MLP neurons of a small language model. Each row is named by its layer, matrix (gate and up: input weights) and neuron, and shows model dimensions 96-191. Each number is 500 + 50 x the weight over its row's rms, rounded and kept within 0 to 999. Numbers have three digits each. A neuron's up and down rows have the sign that makes its largest values positive.
A block is one neuron, or neurons of one layer that tend to fire together. After each block is what it responds to, as a language model described it from the Wikipedia text at the highest values.

L3.gate132:495460537483515512471487537448540458516556445562486502549460466480601514574579396498512448560459366567602570574549553518439433530539522390450474550526482562439540543635539485470407488558474509502457418574554443482590492571605490426451592513476572460565503468561501476462501488424507495587
L3.up132:543534510547533511483496445463525541550562439470515459476483469444453523493614461565499473469465434511559470571548539450454395503539557510590457514511515517456507583504455505527438546510463408550495420538497392560511456592561387422453371528470531492505412515486533472448557576518494556558
L3.gate152:541541560528514394433531466488498564461500544541470473484488531563522482514476465530462438473603406608478519484479600481443499512595502467466520434516536519613442557580495428541523514474534501528477493467523500476455536494518560520487501421499543563529474461495527437554567459520491484464
L3.up152:544501527502392462499442490418543512516410509493436491511420581473455491461557509619465509541488575530520461485504411545577428466472473481500520596437381521464543513409463499554512451465441517528523497507451471489518428542467487620455511486445531562457543482483471531535510503487631425530
L3.gate180:514591599423477511464507458488473472530521450440539418541489493494505541558492576571464521520380503494454461413562557430484538517584454502496441557460522466640476525461506491496506496453484554381510455493537446527528415555444446524534518444506448440498483416564449478544457428540483553497
L3.up180:441497458548542552411460566534464556518533470485605559569448478460472490482500614459489516462523550510394542537609450558441435470463568458546470431474508387444555505518541538457443473484508456398522530504606497460484501457534569485486524505460441559505572530525500520480477495475487405512
L3.gate213:515567536478482389472437474546493617522409533545469493499562498378438526386434464562494456544506572444559510577473594546509452498521520487528461486468508518474557506506464474518496516529598343519486524508542623398537606492577500445469544464527477427468463475618520532474463564428528452465
L3.up213:438441550411503545440533507387420491520436524511436475536462530509519467420422519565466499463429407530450526431495510455430486498552503466444528491522507526421447500465474533455441433481452506432524560517460471499512499488535540510495466512435456556565401484600525565449403563529456499535
L3.gate236:439521522472461396532557518467510567515465549482531363492465428505487506462513485456503567486564481651468457456530426569475442534569545407435455493571566557592427569533603534402529525529451512500527500541547465480499489464454467512470577385477503429436473465526513540511528581623496497508
L3.up236:491543507527447397506459467556533434434515471476456435455565500527435474477507410506525553434531443524480461486456586440503416568511465454533503513505595516549538473513536568542513523484532441510517449571506415543437398584501433572509453444494514425419428479591470497485490546533523547553
L3.gate279:537418620474504385595478543466542452492537469471533576449529485472543493566495493506539443519537517472468446491543569476470508461619577564474403445509545495565462552518487495514466536602431491528398415461530554504540488424501577400492503466529462463473602479470479539548478543533493412580
L3.up279:471390501461426470565511480438570440513478525554508553585462465572477612555547565566450414507471499451582591456497560575492494476495460512444470462409529458542499531451519501484502425497489537487449414502442495505474531571430495431513511544501439561425558562519497512378541493466548517550
L3.gate298:536524474446498374540548448441571530533508573587560482435494586527452558533608458495341442448617528509442548401556488470505445586571473450570502402461511479451548462516467551410529549384520523534559479478523522498525522486528580471428436558556507430507505557581441508473528436515479490562
L3.up298:461526531461494476537528424394525503491526438508596469462508580544434563500500585480453474459611524449545502479575494478517474514523488480519521403455474484462582447445492589476482501529534546556527433526589437457531572529561650529550504546507467441504530519627470504445572440498489490501
L3.gate301:445492601461519508577392658461514531516443465522512480526439438492479467488508514599464464461501515606446531430521476441439381487495498514531514527514474539477502518485508516562522435482538488506479541531524508512423553465494465516487491535500361465413473532483538433435581496547511546503
L3.up301:502506477404537502529372480477523590436509431530506421496453507467511460608491498523503481456497415518506525459428525514450510445479490524508452446492502476516382461492421394436516488489453445511498450482524479502557449509455473416493428473443464554450416500563430508481480505526568562491
Word-start fragments of names

L3.gate18:519488514560541416474501442569538551518583422476511538457526455343453526502510452520501441418467405567505465434455474491495444511506462541497593429490510533520469537496563480438530533512581556464412515539551513545453477514568435575526514430416559568502500569408514456418598461455451561515
L3.up18:537468491476441506419563424534450556518516512403447523363482486484455468503545445511510405518496512477460492529528499504508500492475444459558459525527485537558492412564409403501483504526501495491493484467540525491466473588575480560458568620622421435508598504513540539420465497436489485539
L3.gate41:454509515498521472515532593524517443467458487501481523494516456479489537583446500464504537541608543452529477373523521517575478454493500526563528462514558519517530527441515486514459454567534573506537444627523509479426476473444459572501551525573488471453448339522418513550553550476442489582
L3.up41:565533484509510544533527481526543366453562513595489482572472424457455427552446484444516515407418447515461477536520548515529446458430454475582483401489459466479579595494592564538548548388498515417549537566421513532360543524529544559507524478461532460437479406491552527498549571490466571519
L3.gate43:511482551404541494426625493537514466513516468504530544497406459449544553480511513412493544408467445545441513449554479533499574464487526530426455467434482524500635552565461475583576541500444538505537570437564551497418443451558515580428531523519482412411483514530498519453487573455498456551
L3.up43:464515409563533608525502481491473500518476584554597490471445530516567421466439477507452479457475482456485484557515456507500521536527576475499595448507563520542422536477495481491374391473532446466527433571552466535546450458571559510470530523540542553473509414523410330543497490458486486451
L3.gate82:456469506496492494595615513489454421475552395494554489512489423479426529616509442421535520388482516533499458484498579602425369523519536538494527487494543465506577596493518520383460601504599457524568450538487545560511578460529478553405599464473504489554462408431486460467560446437480518527
L3.up82:444508486507507457554523536503450487412451473495470487522536411433487535532498506462452495440520543419560452478459556501548529450520373552455427472510615497522573601553524556516531611484523481502557487573507536554473559500489509571566532480467542503513438409579422486415484493484529504572
L3.gate93:464500467548490447486611545466455655369539578597457510550420473478501491533538519541585519563489493461496573488464456521506460513449486453474472444569501555488507434445587493532531599507512528441528437520516475566486486471589494536446537509532556504455500451432466482495592517492501434572
L3.up93:411495474521534621492535618547519543458529482562526497529451468520517525502492503443576538525429476423435576467514526495489403508522519591534542458577539495489526455520435575533473485510658492539442413591500487504439506507517452542458587461543480462472568523525465570507554499484470508540
L3.gate125:466483515572458520483417497538391559388424519483535501544489441468549547499540453545464587450608556525499622569434535567410539491522479407533498376498518509527496381507472459496390534427473485569510603522481482494475469525525490532489517589485601516487609501590532506527482524459457515506
L3.up125:414475517549473460497419474488409541437619534577521382459559504471502541526566500468565480449475540503523565577506589468517416495515531450496513451582476464473569419482529507639446461570484468465550563554533524440380389476544519510500563580501541522526481497569437545480525466445484506456
L3.gate199:515498479482498587494499544550561572499577504533460397501523496533446559389510446417487544599481466419466552561580536475573496543520518506496512503536509493515531472479518527481551493456514522581442625503525472542449508502559499450533524449493554483525541401581475515483489395701522470624
L3.up199:535431530453485562526548543482460487615536496549523461502539457526554492511542559415545542377535524450495472578512587567436472417478514518398598513542501465461503557539538414524580422512448460543481511559536543578573546546507466503469525480427573434466481554551499559509464444661468475472
L3.gate311:441465551468439494485604456620502547509482529490508473480494470501488496459487531439516487445435461578465452492479509483488521534508510493425538415530409568500529544473542445560485461513526496551574457547476484485513507484538519591481541444398499475508469389589500565520484478476489607487
L3.up311:554550454515520572571605499518488480480459527488445449460478496435447520431545594566537466444449569624452528392385573481526489458501537540549528539456551500426495465546484445515550447528421485551525527539502497475392609476465479480496539489543393505528470487485487428526537544554408495536
Role-noun word endings

L3.gate66:480494574493426523485524471545441529473522515506493552488512426460525431494454506397465457617452593584532517495568490472480509460489487379568489455377459557551553563586474480523449500531617495509454510471511479556507488535440547444540590447481569569569551491514543471489492564418404625535
L3.up66:502488559405459515483556576472525601511517425501475486482524497477623656494454471482456457453460490449545414527618462466489490495433483557448587388543448521533561538513487464447560526486498438457479523404421486451544491544486478572561515455488475490534542531482499531442447475444527563539
L3.gate91:528530382478504405437499477521516533499579496578402474445508513445445413572531539566537550446506514511558449493452533516445508469398489439458445549549527568530545487369443541534511535536389448449554466501421514414507474461555535455483463430392413532503448525553513587469421480542531591523
L3.up91:492457475511447567457512444556487527540532565531379485488582490547547532384594569483566457509551468473495501452444492535486495501536543474490455532527514486601510563545472509514441567410509605588570539417442545458426405582502489551496483480587472516492490567533501443558557444417499452392
L3.gate131:506488475458449511456494515499409501540433414389533505503456489496534497564482591490516560534377448519457473436562539536515426447497587524635524460456482534494518546479518497479382530425491455548528497433479462464514497512472528549512469438450612438549480526546571558486421572463506576593
L3.up131:465498492456531493448454482472456453459437464389474509502529521543507495602513496442583584517493603489469561496582401528430444442363538537496528546448429550461522598568496477449528536510562501481567563508457455475496464478510571591532495447560563533499431554610543481516465451540562535543
L3.gate202:502586500537546477461557478562475437536473504466592556513535553518467462597528482432563466564498524554538495529512588539483477513562508515493485471564530474548529596485469456462493401565455495473551505504492529514536553565491486513510583517495497542466453489557565517531495432375460566466
L3.up202:498470439509391447490480492530520513506442528451475512446504548484473527482507497522442470451537474520501477541470492599379491603585550508532495563583510548490498528522464538445518475515575527504494448516480513568420475460449549646402473523537508567478490555532477507364450444540515513486
L3.gate251:503469593514438475559437446461512537471546387544584505478441445522375524569555428452538481486420508480461478511524497470422409482474528454559515453529508540493469559488577545394510466454485454498570436489499482513505362471504511496470472503470369495606434572610535518509488498417500601446
L3.up251:581458599437534469499483517495560531506539392460458500392526407461527506540501523573527431534528447478439493479497529443530547467488547586482441441553498448421606550510490636473507554461451501472455560480496491500546454510431546471504480532505476459454464553479575558567496461372464508463
L3.gate308:484541387479391511440521522505489529498501554492521431401522488501508452518590522458476506545607578453482411475506522483437511454567601443501551487463534458496465428512549383518529421508529476470528525443499468558541457486505480429471528482493459600547444568576539472449599487500450568552
L3.up308:524487485445442519475521451505507557492481511538403498520501491442515475461497607527536452484412531505389427453411527477482484453436539440507540409508509489562507478520470452443575488394524444460467498410482431568505470469480460521524502569420501528515499609563568467547498518444531588536
L3.gate340:506492470582502447576476488524542515529506568546551492496582515509460527534591549423583533459516491428414375351436498490426456431556522449430592501462525469586543584527397477490490437508516536516483513504578505525504561494513497500491493463522436528483444539512572478547445524457542435380
L3.up340:618491538511506520483388471517518533545450516462555559578499515459529477555461529492586456545406524487401481559582486522450497523528573535562497472522481549498547490512559496468544475417575538512486478408524495499505395517499471505535467529502486420531380550486485510494384523411515546499
L3.gate367:484471384495472431485537565479578507530533517530512563473486494506481457602540529510468497486494602503450478452513469491350488498435505515516584559431466543484516499515531442448526434500559481507521568457554481503544498482491505488448436438424445515528549465545619460530590647502482499491
L3.up367:478450419476466481483443575505560445519581518475501564502524527394462514593499523458521506479499632429544485461464564488404509450457493505472515502487467500524523503459550439396582455508595475504449425436510479613471527456530466446461455458417456588531502482648489507495519426514468513429
Digits inside numbers

L4.gate19:496422453366433537489556487416507561533509442461452473525508615501535516526481492520470448522469503542469518497523508440469481483476556420434446506479537529610498465515534538526542464477456467504494451517529566450571525461398507484527608378529537559531463489488510553554476494510527442570
L4.up19:410453423475518442500563516415612536431518490511522461491487535576504474495518471427484442529451582476499506395578598477452464489471514475467536539526538545536512402447527420537551478434566455433409454565558482501523518492510470512548518379514518632497413498445539503517527542496526422543
L4.gate41:533502513513462362411542409524526538549406502490485487508428457506459498552487542552470414476455604463492542492593529515516544456521471468547417588502537523507397518573501468517431506501472493497487429582519541543461563461440511537509514626494558511444465511516538598491485547456532482594
L4.up41:447559478521532467485488499487420464528509467535450538514486559494440540482481441544546509505543633494409569524524445549450468477527375470450440398466498471595508456545444541604497497507441499480434530583633524489486490479566596494499461429574526470487426348461545449512555540471487512534
L4.gate65:393483481490449513521510620501519606496530657516490443526385571485504501481498485483501517509557469512545487467502496485478448526472447472486458537448483421556546399559483446564514553456573410433509493464561503561448477503433432555430507400531488457446544471570468557506547502552443508556
L4.up65:528515491541585545505525549442553494448452523507588509486500570547478540480557497402485551456561440497460508556561486549459527459552514539467492524543454497517497484485362529556522405560501448556444473510386499487495477477451551527477496534568406554478495439519496559598456425470464630445
L4.gate116:453506502451504514398569454481478500485487504449535401491460476507461600481555440481514528511512596519484474479555455514512505427472553508477578502388493446462496497536453563523404508479464469446516447549481617472665440502356482575556444548494459528425519428531498495478520557547518439607
L4.up116:498407490601487522506583530530535488502503510541507497538442439497502498558471444476510509519440565515498442522552494547507469535582412479426454558580382519472544497523434513462602525491552478479531544592392512583546499479494425515442461495485433470493589541436483512434397491556519434549
L4.gate125:491446566454522431514471464480522549476563480470530520474587515392545507414513490458506540544470428508494451484553570430472474502512488429525491484479421511431549545468403439488470523483460446459416540507420482518446603636361487516522511466512458539506461452503544496467511489586409614459
L4.up125:471474465545493522483571505483477452466529520466472494486545508437568466515592439447473527497485540471484497511545418432360424488569458441515458453545525576447539520512509540506461559395524448532540504522461521579454551485527490503518582458420526594432474478479506455493567591578534585438
L4.gate176:456487448463543529489481530468479599518446589365497496503471425474530448453543459535470445515423486490591463513477451472511447490513531428474510437527576522526538519451456544542583489465570457468427448499578505449497551433537446521474450376429474434538478517530534460417501438489529538498
L4.up176:447481528543507534518500503522445565548442494505469460564448467520548579457507465564423459512458395533535406439474475469494436519565548481466507548626519538529501446457482431566519482470486463547460439471408494477496528389423494484458595540510484548552381412534617418472497438480502479520
L4.gate266:510545447470548484443519446448468457579531474474570400491548448537471438506535523510536436571570530446443512514471478444546431435498509434402523490534406382459452483532489429440518559536474427423528500505537477493610569472542450565521533474512468530478479510448472582588433529434562541412
L4.up266:526471528568554440422458543540584527548387509566570549554417522493521489606511411535523485532515521441510480492481518600500549510539475530461467504445449514510493450364460530443468420416474543443474562423518527489506515524476430488600500514477564497548511557511519480519638478502539566520
L4.gate312:520459461503510454512526471562489507483593550497478346543425464500515458471522453506468496550522530401460472454566419396472424541595482581455563418430531504552453541590512502441523454556434489536525426512529525442478527511543525425494483570517567420440438485451473535559570449413530481510
L4.up312:452461559432485458447482470470555537470664489495571544519483523519505364406520457505475483481539472491483456522577557500450589471536561535521484431467493493453433510505457488424577525536451476522478527505616416440391510511495520508510439441584523502471451459444508485487466483563516556512
Predictable word-completion fragments

L7.gate214:534468454466456456516418449420476509534485510436511530583463514466569512482488534510572531483515580402447491493521432421512517482502538534500492453514449498486537602445459526498470491474450517527647408537539529467448420474575541485542533474471577500473535543392552471519606498463543465492
L7.up214:436501485521491437467493515470458525512622497521485518486536460552434501513431526530468502446488527448539476431506468483551531592533513472513534442531529508521437518592547470441447558446561576502541540561458541509444514501388501553452508517452541436479565497498457433559551595453440492511
Word-final suffix pieces